config = dict(
    n_layer=8,
    d_model=768,
    n_head=12,
    n_kv_head=12,
    head_dim=64,
    d_mlp=2048,
    vocab_size=21080,
    activation='swiglu',
    norm='rmsnorm',
    norm_place='pre',
    norm_eps=1e-05,
    positions='learned+rope',
    rope_base=10000.0,
    rope_fraction=1.0,
    qk_norm=False,
    attn_scale=0.125,
    bias='none',
    tie_embeddings=False,
    parallel_block=False,
    init='normal',
    init_std_qkv=0.0165,
    init_std_o=0.00413,
    init_std_up=0.0165,
    init_std_down=0.00253,
    optimizer='muon_variant',
    lr=0.00119,
    beta1=0.95,
    weight_decay=0.12,
    lr_head=0.00351,
    grad_clip=2.0,
    warmup_steps=200,
    schedule='wsd',
    decay_fraction=0.572,
    decay_shape='linear',
    final_lr_fraction=0.0,
    batch_tokens=[32768, 65536, 131072],
    seq_len=1024,
    doc_mask=True,
    train_tokens=582700000,
    steps=8407,
    dataset='wikipedia_en',
)
MLP neurons of a small language model. Each row is named by its layer, matrix (down: output weights) and neuron, and shows model dimensions 656-751. Each number is 128 + 32 x the weight over its row's rms, rounded and kept within 0 to 255. Numbers have three digits each. A neuron's up and down rows have the sign that makes its largest values positive.
After each neuron's rows, "fires before" lists the tokens most often just after its 100 highest values on Wikipedia text that the model never trained on.

L5.down721:132101119098110132122114139158106077148135130120100115164098136116167122095196044137097075152185143139174164150112101097137121151126080173116182014118192131162091145182117171097132148246135108135099139149113137131133135057087126101162149161054144134126183127111054151187140114099134143067
fires before: " ", " the"

L5.down1657:112126175166105122159134163124145140085114129087190214076099158181167147115111100163125129207078129117140132164129152121110080174148145123135184139118142114222117162116139136123098104129082122175126082165142182123147134143081130122121123128056090104094118123143128163164105120206148130102
fires before: " |", ")", ")\n"

L5.down629:154135125077118123125149111128168149107194121111146137102131128152121168103113151101140063141146119115121168129127129146097197090142126116130126198093106152122125100164110148105129175110141094136168169075133141110086117084104145123104102161125167182168134077100115104133091128064090151167
fires before: "0", "1", "2", "3"

L5.down905:145111107112137087106057155156082114095113089094123127132210096149089109144122167179060095171113107077178076195144142165091073104114117115166101096106105166060133122135098099083095151159118101144157115129147144144125101116109092131169149138165117124142161125095076093063140140143120159152
fires before: " ", "000"

L5.down1737:109203100144161169069133117083102078072138139124134120179129145120120117174198131110113147135131112208121139085119138132112139127138180105164119145150130133145168119127076142184122100210146151145110131121117123112074147088153175101202142108187143046167201096152172131158111204081102108155
fires before: " the", " ", " an", " this", " least"

L5.down764:149149169158176125075167117110119084144130192117188101115143077140124118145132147137112100156177132101119133205145166103190190119101148147124077133140142151122146082124108173071151114136103159159154119129164118106168055075118076150154166119107140099137174127119099112108138066100122109133
fires before: " well", " a", " part", " the", " of", " an"

L5.down1000:104146114122165125069126165159153140164120108054140102103139127155148159122089225139101108091094113138058104159125138198163136087112076147145194187131101116121079187148052139160081073145203131104083098125178120130174121221119157138103128161103141147154133140152125141144158138114130149104
fires before: " in", ")", "),", " –", ","

L5.down1711:089111104147167166130177147119135115123117141060131190185112115084145108153124142190143124166111148142113068138099144087092077116087173130115049144178124170139108152093161064087171118156152123138182142182205136074153060151121165181157134153118174114173091125125083121087125071130135148153
fires before: " ", " |", "200"

L5.down1236:110102125145151144152135065178106159120171151151152054130149173154192099078115164094146179102117172138172181151158125095173137159116119157155194199123136141151069179124137164133138150166159139162110177113113139144195113077106112137158114137141141083088092163157130042171162097141139158130
fires before: "0", "4", "1", "3", "2"

L5.down1456:113092085125122102098160119197131099107145102148142104151105106151163202086115099081078123093136089119097120148098123114128114105073120169120080128145126109087133130120142112079131077084112058127169143155222127150043122155107100122114145093074109138172134170154116151097168101141161202121
fires before: " |", ".", "5", "3", "8", " \""

L5.down1061:163184114144098131147144117103129108141169104184117084132072143137125156178173111109109077132134111106142083176186130135111108120166159098163076153171151164157083108158134111122125194128096154193129147138100135154111107068179162132133133168099161062157102122153067133168093200097170139106
fires before: " "

L5.down375:112130120155120133075112136098136059125143155157126079173148123090127142117071148112121078150089116134142125136125151136079098099129108076089094108141137161147111175121146140117161036070108092141185117097129122191169067113110097111101119171105127114181102151124072129146126129165145180139
fires before: " ", " a"

L5.down1708:112085188121158034155092168134106171118127107070135064151128110075136130110184132127120083146166139142213128070110125135099089125113126119131119103136105124142066125149148161095099158182098096136165157057112120091142128081063128223122103129097136145121132176132068084151111096144147143138
fires before: " "

L5.down1002:164087120117129103123150183081112098065136097160155108105116099136108075126107095074131136157121159089164136103158034110099148094192110165133085101113157151182087118141116122165182089148212110098148115160098108123178129145106124116084157118080141084169163100146172153126176102086142137141
fires before: " |"

L5.down1224:129114171159101158161132101119151164121168137101134141087106178165082187133155084107102168137097083184144122124143124135163121088098185132140052115140171129118085210174133155108128125136112108114159112127088123123112144117106139142192083097095148143171100108120125139128061155105133133143
fires before: " ", " L", " W"